Weights of a small GPT-style language model, trained from scratch on English Wikipedia.
Size: 6 heads of 32 (1 for keys and values), MLP 384 SwiGLU.
MLP neurons of a small language model. Each row is named by its layer, matrix (gate and up: input weights) and neuron, and shows model dimensions 64-191. Each number is 128 + 24 x the weight over its row's rms, rounded and kept within 0 to 255. Numbers have three digits each. A neuron's up and down rows have the sign that makes its largest values positive.
After each neuron's rows, "fires on" lists the tokens most often at its 100 highest values on Wikipedia text that the model never trained on.

L5.gate333:160127145120108111160134171152168121149176138159195092130156160119080146142147152065125114159154097128125103097149126095103119133100121116082103097146133098128141124129115121097117075116126116126115138142141136089141128136130137104133119081124146117181135153159099135098160081166118135134143140139125189129172151103140120117094160093116109208157143123127120168125186141126113126068134
L5.up333:132144147184127180147131154105124117142121130104125108191090127123125146111163150112156176118136140149088125147146165115119117110091148121136127090176100123159131114128126127132098133147143067103158137171143128105163151133117138146120113149105154094109160147094100115102123089163125145139144136132114156138138138148124117129137136139149130173140132073116096179155169131160118149145145
fires on: "h", "at", "ig", "ch", "th", "-f"

L2.gate255:091138137163142161168148154098098086055132105125129095132165138078126130140156146145158128128114100158104141147137148110122126161133100121093111085127061130160121111121110145128164102121095103153133104186100137108122125118124113137155104097095128141155107132105096116127142124125165144155109090155094165111121143134203140139138114130137138127165193094149144137074126103123115108154121
L2.up255:106142125174119167141176121135113122098171129156098093120119126149132123132154174116180121136126134165117138080125152157160126114126157085126092092104082113151164126117178152078119133106118139139112124125124175118122156139129043123162123104122100166149141091125104146122136136156102126091157129135137114170052136139102097118125107135122135121150163107136122131142128136148128153104104
fires on: "k", "it", "er"

L5.gate157:159135121130104119108104160120128169132166172112119132122114121176112133168097109128108125160130145086124134140095135138102121079131141096153141147116088134131171117088106160140064092121116112134110130173124170088125125087132141112170148102111202174121138130101131137093110102155099092116143155109115148159130107110134088126092125124138145147121177093143126150162163155101122138119153
L5.up157:145120109125129119126123120131091152162148147100108136132122145190098170143115123113096136155156123137135143131106146150112104084138124075122131156125115122118165100094090152105123120127117110105154116165111160073136145076138173130141102101123153145095161062104136151108132121168114104113155140150141113133127102100097123137159132134124147143136171109152106120143138163075140182143167
fires on: "h", "th", "he", "'s", "ath", "ly"

L3.gate69:189102134147059160133139128101145151106113149121136147107104103143118059104165117136091090150112127160139115157164109131165124120144129118126138166140142099112142116162118185116107104120131078123117125094138153154136133165147144143121097089117135114144133116133170138131106150124124114124133130136119117104119129102108153143123117125164157167171152134098121121161164167130128164133141
L3.up69:123132125105093098097146104105122150090104126164124137117144109115101120149096099107158144125164117148111100143107073097141128102136126112175151097140151135102120136153108154170103115130094115129161119119113157169123155176181138167162131130185095148116093120132148131131099154116131121095136166120154144146140149117128118126129149110162134110161149092139125131169098128147188101124126
fires on: " he", "es", " this"

L2.gate370:122148096153142093177132096155138118163121154112159068153147151145128153102141100138116132112148136120125145128135089174136096123129128165123193141117144106098139123154114164094142161102132108159104115081084112144116118128137129125141134085135120133104099156086104129112132114132119104095164112135103129169110099111138105125148159131102137107179132132109126138102156131132125131157133
L2.up370:081140108170117129133127142138132090135134109114158125089109156123106142136145102150123103136195126150168133135141091130115090133147083136133155095098104117102185138111159156135127178116096181113103138119094160169139121152101137137160126148125127146166132083104093160161157113139109096137137140119103166154127136087138097119157147125109134105140115149119121134132133148137122141110151
fires on: "ir", "l", "y", "f", "n"

L4.gate166:071117108122149116123124147127160097110107140151122113051124115154096146139116110106125114153141095137146103116111170125165115155085122121135124139132112137154132124119084130099115128085131127167147107168091147115122121125092097144136149114114160086091133160142155106131123106108156134103120150100119141123157090163112093146117045154137113116143086165132090116145135142170127130105120
L4.up166:133148135119150145083092120107111088151127112105094084122111106138151129103131141157097085135168127122146161107102133157150147143124185102146163105123126163125099074107128143098110116121174120101135117124128119151128139101124103106136129155166121126147143153142117063121112106133136120174114137161104144132125110135106091138117093139136105125143123147112100158101086124133100130087143
fires on: " |", "an", " P", "m", " =", "ro"

L4.gate100:130119125114138136148117163138118103129138084111122069147133120187142100117169121129123155129138163141132157112109191133098092122111107133155130137114124127153108117111139126117147173124135109125133133177151135177134164180150140109133148105131150128108125135131101143115119148143113121121133127134151117083129131148124107075140088118156113066121116141112118135135121117180105151148152
L4.up100:153140137110145087176118124092073121105112092156127116095126120099124154150102144093150089125123071137119169146150065103179127165171089137156091133171173133128124101125117098139107077134112185122136149127137139131085128099119116143139146134151145104147148124134149135125136108134113137131116136130157157151145156095101152140136100088111128111117135115138122133133110112090148173124158
fires on: ",", " have", "\n", "us", "s,", " of"

L2.gate194:119114096104130133097109117096098150136150124098153147175117127157154128132184152137115096183137126142126115108130145148104156147142096120097136113100122142163156190140124132079148109120133120133177140164168163130173169087126137137127108118126095130117148141110099139160131129134137108145170106137112120118096120077141173140125102120134137130128095159135167150138100122113101109095150
L2.up194:119093110120138165127131097128108156144157109125104128095107089151163153120138153119127124078141116161128141091134139125101106150127109081103141166152138083067163139104106162160105107138124137120101155115149103112170163139146150118142123138136122113123165140144140151140114119122117140139159130153147141142099140098118160124157116101157102121130127144095127133124113101152093142123166
fires on: " World", " European", "on", "ave", " China"

L3.gate254:127110173118139106099080133179148133149108127131169119146117104122110105112101127128062135107154133139137138095130159121163193143158108128145131165135135127108129160150126132124073098109139114173128113122121090141149091121118132132136153163153135176105143125193098126120144073142167127132069149097157128110122104147112085135146141088119140159135120156156142149141149149137151142117148
L3.up254:064128134099173117107099097149114102086172119178131135139092095159119104140144128116119124118141130143134163100134146130153146136172078119136142118145151148088124163082096099126141103163137082133161102127101093136094125126114132125117105165126115110146133141151159095130111088147135143114143143120120154149136133120130119156087133121127116165106130121140140144122102112118108121136099
fires on: " Mc", "é", "an", "st", "ov", "ro"

L4.gate76:135147134174165104131163134134154148152057136104115102143141092130159140139127119102141092123127163150123122140129104135137146108133124061148098127140126103155099155106139120154139131122164128141166153115144137158131123145119140116121115114157126164168090115127111126146145089121141139142072174115061084120114167145121119132159146116136099124113117117122125125137094130126157111101144
L4.up76:067100177136116110137137109118142135095088117137116144133144143137147107098141140156144157123117134133103177113117128123151131165160094139156104143124111148094156168122174128124163159132115149114152172113128137143150165143130144119160132127124110140148146130133127123158144134119125134183143144141157094121173121142156089122156160142122146133107125135127136135114102134084089156106115
fires on: "r", "ed", "ain", "l", "ive"

L6.gate210:105094102149143068103136156109130096143106123115171155142126153177138119121181162151122130097133163160112100122126121170158101086140107135124127126153116137095128104115122129122111088108138115151139121137131174091121126156130145140093107134163082159115116143121162096118127138129110151143108134149123139178100165117129091106138099134119161143120113170133097121137110114145128145114164
L6.up210:165135131132127145109107142111115129094112100113131135124135090138169069147115162118114113138113114080077124076130134104120087135142159135147117132118118149138156099138138148145127158129108139087168116112156161106100143137124138094188124168111142135141134133125141131128096139106130116093102135182116143102144103129153134058141104099133137118109158130128160122083087135133130085118112
fires on: "s", "v", ",", "els", "en"

L3.gate97:110100124146133177132086086082154129165138121105127128193090133105143136105123079130168169136141138130134123117170102107108115149134137126114099132144127095093107124118115123132129093099121142135166109125124092164109131162076134101114157127123140116123123125061112143080124074138102144120159145121115108111140130140184120093128149135156140137140139133142168147108099118141098126192097
L3.up97:141094138162129124130148117133118083139091112142088096134146163128152091141103106148140111078128146145112137176129128138151166133096130116167124145114152114116160123114159114136114145112155161146132094110141133177113188094152119102181107117170156165139138138152093109094106132155163141131142112142148204120142132132153117127134108148138118145111121100144136101109170090124136090166113
fires on: "m", "ly", "'s", "ive"

L3.gate79:133113105107097149139119145150161109126154144141144102131082117124159124160175126081140122128123183158091082075154139129106102102115107186101147107115092112130064132134109124165181171088094132154116126130116128106119134119126107108103127154123119137112109101113150125090118113123136093150139100154134146148103143164169085142109154133159137141078097170089171087135106095150176122137120
L3.up79:149094158135102159122160080120181107119096140149110131193106097128120113155157113124119149138151099138144144126171122153152104111189125137164129128124122129140098153128096130103154164061097119171075142134119116135135129116159150080138148092136118136097126112132090121094087111115103076145125116115136094132082131119189152148075139144138156135117083139120142120138137132111149141158156
fires on: "\"", "re", "n", "e", "'", "b"

L5.gate351:068169117103158117059086106113165103126146116107141111153102150127117127099086100130124146126165156118103136061139147132125139130133119148069101146098095159106154096109118130148148098103135120173183092134168133099127126160078112191108116137129090131112116101115177147156102117124144156127136149163126145142139130105130140102145114146150116132102095115157133113102112151093127114114146
L5.up351:094142154159096138094127153112171123115138128159114127121106121155126137153127176147144141099119115114120164163165133130134097109135152128133119107144129126127129118146136142146165126108104174155106089121111138133150116112115121082123128121161138105097175109156165126109147127135099099114086121131118120116107145101131085113133167147099157093118121137092130117097110105146153129168120
fires on: "re", "s", "es", "ep", "ena", "e"

L3.gate346:069117115132091149118139173153105102155130145141111118084123112138149137129106122118130113109132142141110118127136128146144104100133135136168086101144111122064126109130154135107111178102115134196114146116132150092131127119118111159136050106121156126141146110111108100103133144144119098104075109143130104102079155105144113076097110156088103142141139123126174141125124153088152159117115
L3.up346:107115134094091140145102135104152109165137155109124107100062106107103130143083111120111116141158117144143141106163108155161139144178140093128124139141120130085136156100122104117134119101127136143099137039107161097118072118149130135142103125076171082130107092124124116116118116124119078117068096147144134144077106111131130100083112098144133149116099136121115145132145109104140167121141
fires on: "l", "s", "os", "al", " al", " en"

L5.gate146:145121115089156135175105120116157132141130117097123118080119160120139116122153121137126081127124146118129131133144142096111141158131100125158095131125177101113105168144160094126149153125135136147122123126116112159112107110098121087133125143126150118109155177103085113103067125137116154067168105096114132151136122114114095132085156136172134145161124118150091127090101148135137117160099
L5.up146:124128100099135133155089147135118157153156157120104095099182164081107110164175101080104116125142138099142141084099145126118159161125133126117129176124121123103116130141092123142158105124089146137152166134126114127098151110126168114126140110111165149114133146119117141123106111141150127112125075120141108144118110063144116109113121130137144080145096129118105110117154117113096067130143
fires on: " |", "m", "end"

L3.gate256:108115127099091144123123092113122112090106154095120151137155049118133119134100152120138095095128159180154103144111116113125108144116134145135134120135154132139131116151108104133094164100141110109123064148087109076098115134152151134138132149128150153144064100092112145125136117142130113073127115119161103091123137149126128131074096104136136161139106125139137121131119126112141092143170
L3.up256:126178171131077109132151111105171115094119152118110100109135077117097149140104135131112130141142162104158155100129124129132117145130134139139166091116109107163156123107135153139126128111166140101172117136135169145092103179123122161096147155178128143125103130133119119106130065144104118135133184145121098098122097178106137135185101110142157119134156102142172122139105103103119145118148
fires on: "or", "y", "e", "'", "ter", "ace"

L3.gate316:118117119139160104091165140109059105125117111132131108180144176098115152114141129134133160105169120141133099128120077104128107196145130116104167108144114122103128136132106150132122117120092126154150140083095146122117118167111162143091120135138182159162133127119161177096115112084147119090117110123088121091114125155170164132151165105108152094134136113142105127113134120103083129123173
L3.up316:182138133146106144136112142145111153129160111155098103100180122085097147106088145169156142141119125133135115114146155142138147122118137138196135141077104108109137158150142128131074138133163157088110129189166109132126142158129077108130144116156147101107124102141136127141096125129109123120135131157131117134116145094161109087130140138150128139170156147170144139136126117139160117148119
fires on: " of", "om", "er", "k", "l"

L6.gate139:142149146128128133086124112144167119110145138111111090114139116105108116109113146099107148120107112109146085110139084111089072079131091136146136117124125144137113106135145107153143154094131093144146118097103134130124151102079160122101105093161122109113159110057158135137124132114143121133147113095072122145118099103121109141132081175108127109148081111150166086085101115103162130081136
L6.up139:119118136147152100120171159162080083113099093136103119169128109114103121125133115122165128169098113128171113125157119130124083132105149159128174097134119133132149115152144086106111140137158094112140183113141167172139093112124131121109091097181112130128127120121121165142154107148113131154125140125134126165126177126138162099146140156117145135136119096113117097107119107132136115146136
fires on: "t", "in", "In", " In", "f", "N"

L6.gate233:149139127146109132123155112152113134162132119102174126114130112129085070149153110126072119132118107143093094135102135171157150123117128143103129102139071126123118133130091105127135164151131133203149169107129115125130110134137125157129088144134123140135132050153134133109151123116124114107116143080152145151099156111113105152137171114109123101113154119083109137094127138109124148132134
L6.up233:130146129156157099133115081105113122160126128115158103178134124118126110116141158156108156154167175131131134095062135105109085151131144102101114144087169119114134108101131165133135132120149134129178093104109082109141132099072129128189117119147117107134110094162121112147129163155184142143092127143103131116131114115143146160117113097119105100118116130112126127140145077130121120126147
fires on: "\n", "a", "rib", "j", " reg", "2"

L2.gate216:113074121141124154124117109099138130130128110101138144186120125121131120116166118115153103119110108143108124164116114113128130114116116137133099163117180120115076151100156148149105125145116134114130123109157156144123131140120154141167118121116113137111116135135125150170097139086160184104141118153149118125083156137110097125131136160114148105157107155113132176151132142092150165149135
L2.up216:118087160136108147124136072115132089162166130088117108152140108096090094119146121141111095126160169098129099142130133116137137150081123177111086154114112112093124140121138146108099106140059146123120135164156142131130154151122150124166138106128149120122132111151147141122088126116164167133100126109128144136142111128131131158154112141120173094108081149103131128142140154104092132133136
fires on: "er", "ry", "el", "k", "ts", "ember"

L2.gate253:166135113156075155154156114133160156139118155133156164104111125120108098140105138115114112119098114123135141130128104085158103073129132142158155123087125095130144103095117096102074124111106087158132152132077137097174124151128101153082131116108103183158138145135091112153153157172121110097149124144150103140125160108146127135142120124101144130181113128117098127091149146147115132116175
L2.up253:117087092116108145114120118138134141148140107104133152101129150111106125118114166131112111178161123109138121159126115114158105124124113144146139144088146101155114108106138116115091140146137146099150130131096130158138115146136143153113133121117032160120140201106115115201156184130130141163157156154170102136136184116127147099119140125095127099119144123144141132102172137153141107097157
fires on: "es", "ut", "ough", "og", "or", "ile"

L5.gate170:141122109147127140150149110089092150098066117101104176158121110187144130131113112090145105153143149126164134122111127126135103115135094084114109137150087118167128123107155139135135181156125116131125134134164136153111127122128085136104179068132131145144087174151095144118120161081089118142134122154158151133109105156116123100140163118081107098074102127121127125086128109140123151160123
L5.up170:117108098133144107128147109172115076135120129122147134104117134152107089069189149146122099109127150139089157151078118161151137135098146108122117143140146135163131150078139151115148100128148163105110099130089133170139135153169085147144127159128120103185164111125176140116153163144118116114150128132111128105132100143133167155149146115115127124127126112130106111084171126144101092161150
fires on: "ed", "ard", "'", "on"

L2.gate243:170093123125121136153089119113150113172100154128123107124126149138173147137137145133106151137118138132158188121152067085095141110133118163132113141145134107138120129062121109117169099138139097121166092132130160141154098122104171126111144115129158144099122136149118096140134110153151145104143159180108120104132077102099122119153122186133114125112073148121118123111105126134128116115114
L2.up243:088177126108152114105154178135134103131123114127148132108125162119107136142129137103089104127128054101130129121093125086144108099172160158118144128089100101132100127154147141139128123127168117132113131132125158134118119120107114130132144132131104167127136131121114142129173118159170147137098117078142138152159137156117148135139095114097158158154151121124114125126119115123139111159117
fires on: "f", "t", "m", "b", "ast"

L3.gate28:157150114150135134161082149075123149106147133091128137148134121122125150083144127124138111119135104110134072078115118122128106151129117087182136137147146099089117113120153151087120119109117102133088106146136156103087077174146109143132120118129163148117131131150083138173118144084088126159124100132090100099131106124139107096130116114139118127096118120116130163158170106107152127121147
L3.up28:118090180100151100135162159097089142141132124110149122127126128099139143142127107119141152099116068138152110159141062155130121130154149133095136119144117098125072096148141122134136120086184154108094131135114119114136131148110083120111159157125176121117097144105124122077110093123122076109106108123131114114156153103154131152111160094125105103129124152112147121088110135119113101118104
fires on: " of", "om", " there", "our"

L5.gate186:108127116122114163121124130080134154129135110123132092118179126117131139151160110114116147108123149148112148144123118150119107103160122116103172104125132117143138133127104142144148164144138158137112097105121137132174134114161136113117122167102120123102156132140128075158099123159144121136108159127150117157111105057088127165111110146115103141128091155147071111139124194070104100102121
L5.up186:148183158111138135176110131122136128130101134138113178105119124152159089118094103159086120146115100114157114068117111135147090125153158134115136140151137150117138140090152138136121141132138158149120113111108102124124108122133106137144133097167128101134105089138097138116118135121086085121126143091078147107112135145133106106145130165148100095151154114095157122090132104138126128115110
fires on: "=="

L6.gate24:091120126058136132136142144080125142100140117112115161138114142130131116136136162121180119073133132122174093144116120127127098096192124093120067115192125112105115103118110120139122123141107093128153137117070171110087149148119118080104126132165094147110134126111126123083088133148133108137155110126153133130119141134141129128121140095128119107086165148112145117128109122159155148121157
L6.up24:094111131124120140106144131124093181119151133144099153099142174116130163188186135109174129136131122110168137139131128114128067124174125115151096143128147116124126117138128095153163152164117145126166156124077149114146125135089132127098122163114107135090165157103119145091085128116147120127123111109180133123143147141159144110115160112121165079094157168144133138117090090144126128140168
fires on: " the", "\n", " |", "."

L3.gate5:164073113158128173166127122152130158164133088109100143124108127127124128121137135130108123123150084162118138134109155108103088119139160152121085109115138142143124124131108115176140134110133106109155114158164112089092117125109116149126115146117148159133136159122105150105138138135161145100133125093174163137105114122149117126145091140127121149108169108123149168117117152153141156119111
L3.up5:156122120155127164167112106191119129172134134134132162142113145116095141161143133119104143098130106155126142115091162089112159145134180155120117125111121118111164091135131109181108162125113097121125136159157096080142087098077121102123126099122139138113125113141101119113131138120142152135103109080134154112113098134170121135112109117130151187114160114145135144152182135135168163104098
fires on: "im", "ib", "k", "ops", "ive", "res"

L6.gate363:105138103084099093186099125112143136110135122119079161147159124119117165109157111097149109138118204159156145150085134122112136130111147167131163158128139089140127115164107102134095103142130133154121119126122154129129120140145127142098129120140136113088137173129104118172124121147098152147113144109150093123116163145122127166151159143098144093159110095139087134095138080077127130124106
L6.up363:121106130163124129136158125111138126163125163145168094149067113108136150155092148143114118104132145120123135136150103132114140117099148092144113100147091165109101128123085104138135129111167151133158101123088096160133134092147096085126081173142114116114160159140124150118115094124098111109144135091119114111152152146135171136119152119074093093117080140140120175120135120122139071136107
fires on: "al", "or", "at", "ior", "er"

L4.gate7:115121125133123119130136124106124118095130173105104144183154131186130110139132087081155083122137141113153108080133170142131156080148119111134139122135100153129127137139131120151091159148138116095107120118120131101134109106150107114136160146140110125130091099146152186114085145095088102133127173110150112168104127134100114116106138135116123109157126128085138106133090145175148130150134
L4.up7:136109153103158171137123161125143126138105101143101114175110123101142129119110153119112108141123156137107138125118136115112167094131152107130107104180151107151116146139083125118144145137116179151088063117145140102146117088117114169123169137120133163119117128135100093119098165176145123107150153103147139143131137112136133101124085145112071112154128174097114114115142111123114110140171
fires on: "ed", "le", "c", "t", "ar", "on"

L3.gate255:075140169084101143128158144136109137131113103134139130142125107115124138080167119152122152134151095129141133160151129143080111134136097163122139145127087137132080102137137175141177157142145164167177106132123173136101159160155157129153098135140139152106079110090136133149126112150120142145131120107125135113138115118136140148122154115138132115115113162149136092135170119118088138139147
L3.up255:104123113125110123142135132119129148148152123156139117139104166129171102137137148169148106159087111141116161124139130096124178160146115167131117122096095170161125117119138116129100121125131124120132126151141150128146153135094114148152132135131077147100118166133147115112158134156145124160145135092158133143121146105166100131129112049134124122153103152136103107112153146085121143123180
fires on: " that", "ice", "ut", " following", "ot", "n"

L4.gate28:082099144140120131145111120152132163094106157137131151074167119083119165128114110143119107113096167092115151148121124108112149119096135115142115118127099118143134128113104142108103088115169175109143109131116104164120120164127072178101125166135077100120172153108120151132118080169115079137118147128138160123140098100129145136139132099088171188143127132109146118132131107093099139134137
L4.up28:135090179147120175153139114136117124157142148107125109140103130159113158116108118155164129122152104155158144125112100135158145083144140160138136059126128162165110118133123128141107095131125144136120085150117100142155170151092154129172146123133114117111148133136138116129131136157125143086143158143110096095116106103165087156122116080139109109117165150143176123131094130176097160140160
fires on: ",", " of", "road", " November", " December", " January"

L6.gate128:131120186133141122133142133099111128139109129096087131141130081097104143126143116118145124138173135140109146145085158132164108159104128082152158106089125148102132102118127168133129121123150114185091100140134160129135157124137139117103112151153100080078199131120123109156145092110167134170149147152114119160157094086127115155155149136159143085137106107185125137112111120114105137165143
L6.up128:086163157142145165139107103121189144091104139090126081121134146099164147117133140115140136123143115108099156111126154159148096134092139112131141161118145131114089132155109139116142114110151102189166100121114149155147110099148147153119115161183141098132149119138126113132147125127139087162136144144132126097150148085086111140107152135161126125200136089180152119134149142126107135116146
fires on: "=="

L3.gate170:121127106145146106121081156149132103181138133152172110117126141102156137159114108132155123130136139119132081142159108123182103112148139153145118085146155112112130116119100129140109161069145110129168130131120141103115122099132150102087098103121112149132131109163145120146091122119140096143099087120078127131121128128089129134124102153106159103139136148127140167152130118106150172144129
L3.up170:087103109121153137134109153098142123136140128162093128211110114112143124130117122135152142144126136134166162108151142123154176090124120148134096127158121119121129133121143164159159128081131149152154083109158144150163102109112152121159124155112154140114168097106151123066053071136139101105119171100121149122118115099139143116132140146161126111095111105116103092139119148097100101091113
fires on: "v", "m", "s", "f", "t", "al"

L4.gate215:167146121136124167116153146133118123149084104147125158087146111138118091130190116162129108135132136094104112120173154111114098121079114091169105103165159121130117090147086105130123136148140128134102098141119147128149105122127127119119144064172175143160179109152126130155139116163140127099101142152157118120124117082123150175147094122175117120124133154159112130151091141190095125155115
L4.up215:136098139151131145098137152091143132120117131145208116157166122137123100112138129109156095124174123102106112137132130129145097152119115105142146129152144124142079160153111111147186167107116136148131133141082125123174118153131138130145137112084149156191112116126108112155131125115107107107138098099143157117096116141160130088132126113144147151163127108106137091133114149151148141138150
fires on: "h", "e", "il", "ct", "el", "es"

L3.gate226:103144153144108113148168149111167104097136120116140099105120137118170190106147102151140125084150092151125126147143092120162099099122116152113100108112070156122167102163130152144158131098138107203145106132097145130087136127132132127126135145133115122141125124122106088088155116131123119173133084131115131101112149100144152156128135090158151069111102113145134159108131128085161161108122
L3.up226:117096145138101134123139169166096167111132119186094166130122175144114160112129124086123091095141118151154111146143126185134126136162159115130117126163077149093106139117132171105120128164138132160117136146145119152118150105115111085058145124114079145069120115130125097118106137096133170135096125102098147122096151134102111153145131126089114153146116103129133095112142117150124138163106
fires on: "l", "il", "'", "ch", "es", "us"

L4.gate182:127170131155151132159128100109111124134127128125133063141139159088127173110093123132139106094104130132146144131134127121124126155135132110118098132120105154089122107123128110104130122075186135165109092107115079128142116171117136140134144136128124139110151141137117089108092153121092110091127145134140108092124114134122137119127120113127055109089109122128138131156129156126124130093140
L4.up182:157130114159141131153177147077136152138103089128131113136155151105140140118101103174141134127112134119139101133150131134126114174139144120112081129137091122078130123131181107138156113099156116127113101114107122105124139151112119140152123122104169123111131157140129117156129137086082134106091128122174145089102109150123126159132117114106092128112120133115170150195147144104070144115125
fires on: " of", "our", " few", "ty"

L4.gate45:122167130157144096135115119138089129129128146119097087113142141172146158120158135116157114143145121120149098147123143146137138127119156136134117112139075110087150095100136167137144155155138169154101136145128085154148115154111183185131124078150131142134164130116132133151118089175095126143121124110104151086111132150156129118102119086124124134119087166122196150110136100144135131157177
L4.up45:173140150121140100121087112118100115131149147137103151143133158133139126077129126110169119167158095157175141133100153123164138109109122139193081104153115142148158139130144137085142123113108164087104109166115102139164148141108142159149160115092139118141142095175141144123151104102112128094106125118170134172113154091130109144106134090113116119166130121136172125125108106106147109142128
fires on: " of", ",", " and", "us", "6,"

L6.gate344:099132129130137126084132119119141149133128099125117178156115105118142150121134137107173130093078109094126120169128130145138155132151141162122133141086178135134106159109096182128107114121116089101165117107163151148141124144158135142145120134120144111108110075105173145179150151123109138103133104107120136136157102110133146082111113132124130142138131144120100132150100129112112103118146
L6.up344:143172153117095106164142167144116091135128129136102139119144149128114129120154112098106120168147130120127095124067149171157120163105144148143097140160179117118117135095123152100182146138150125119169155150067143138116149085119089137156097147113099124098094139146131094055139152165127121119126131150095146100120117136099133134132154123151150062128114094112142145117110103154139105128087
fires on: ",", " and", " -", ";"

L5.gate307:134161083167138110143130109091127142126175113128163105128119110143119112103168136111104141103101120155114141144095119139107136142129143137139100114106113124113165103053172178119159132152153138163121123127112080141139155117097148117163105120117110149148155141157112142127161154126144132105139147127151122168118114098156082109136130135072135144099073141109105166108133169158110078143135
L5.up307:094162076147129126193158074124089138123153159133168145120139112135120110153137096145086146103129139112144124142100134095096117091180128131080117095114106160115132105125125148132126140150142133135129101103123137091123070103102110167163159092110167135131141126130117139102158137135125163126103113086113127146103110109143078144121107145096145116114109103113116164079111115087133062088115
fires on: "n", "m", "j", " J", "f"

L4.gate355:179120124129102161117117145155101109155128171130136134123129124147117132132168126150133130137150127105131099142117177137120141108168095104103148136107104184100137166153126079144133169075125145152110074159111132113145166130094139164157166135136102118107084147082153089140103060132141109140145126096172129108151134120158111136143159128140103166132094159112170159159133134112098118155140
L4.up355:126108130149138144167119113116111099123133090158077133096122126149098121131143148132148116082083103120122122182123144138124150133112064090123123121100126147131116092133156111181134165183120130120117107176107129149178172106090119167127109157123094125141055158130141097138122158124154138151122118128135117130152124151138123144115140123160138096149107125093121153119101135133146127156105
fires on: " that", " each", " one", " following", " same", " this"

L4.gate179:116173133087082092115108125154116136122158093139142083110106181131154123127183174157120097151130139146116110173174120118150128133130166152109126145161089156099097139108132222142121125113124110115124123092141113121108147152109104150123140120147171127146133156112115104106151124105137139128120090159159137137141124175115153174133128111144140131164128133120158087096152091148080162121137
L4.up179:120141128126092134083158118127162076098089149127088140161154126184162132132113131130104082128138118138145132119170138109114096091133163118124126167166140153123068124143118159115135111121113131113145159078156131110147118099130163137120115148096100131131124117107084088099102121164104165109113166143129155111138139149110143093124107145116137116095128145118135098118151094134107161165102
fires on: "l", "'s", "ch", "'", "ad", "ind"

L4.gate80:131121203067112154104128125065141144087137121178162144142165095128111150109128155102162131130148145136109126141106121120119101154115106098142111110156192104138122127143140141108159128109129156101116107138138126099158076148152142123143125129158140091080096135126144137105179136114150085120115117101145091140097157128129096077113138104148147126137083121160138122160117119118109115167138
L4.up80:142136131140140177110098136111140138127100136112174144058122089094160153099097117121131148125175113130135156138153076148105109142159107123161128125148179127110128106120105099122141121113123157113135097096122103109132081139183112123122135176153124105150081144141104143146163094093146099158133117094129107125110131116126119115172135117104151130128125122132171118125139120115153093113113
fires on: "al", "or", "e", " to", "ore"

L3.gate114:142130111138109145172099106175123153128096123116165124125107145145154121103124132169111117150128132130147138160145128184093122109146143146153152134119113088130197155154088086131110072110139118128132106149154168123114114094158145100115157124099131141148104132194107102103126142109120149117121105114097132129095124145136127144133138080144092103107131138111139140132136089104099147124137
L3.up114:125154117177082109124127151138113150148088098150078139119150170148108147133115141106149150131146141154122141117153127141151098098096119145146141147163128123112178129129161159139156146145130144168130144118102163148130127139152103132131119150091180190151138169132175093154129089098126079128119146099127121135126114126113103126087105167140116166116169156148133143186144134132138131118160
fires on: "ed", "ur", "ated", " of", "ent"

L5.gate246:114094064128094121119123112102127122126124122136108158092180126105084148078121116146103065127130126129117154156096085146153100130107112149155063117137149135119110129134132111104118089072187095121136091112119108098148121106156121143137162174115115121137154127123106113153129174197087141122169142114117142095128113082177133110116096115176128125132094127134114152175138148153154145151124
L5.up246:142178155138096157094129168132157128131096130151070140105149116110125124121126156139137110131158160125118139162145163114106102133119099153136138154120153092081152129129180110144138130129128130171142103088096147154114122153150136111137142153141143102159103104112131135159146125120129093115125139141140142129128164139164138115094093114125175108164121131171144131183102145157146169111132
fires on: "y", ",", " of", ":", "e"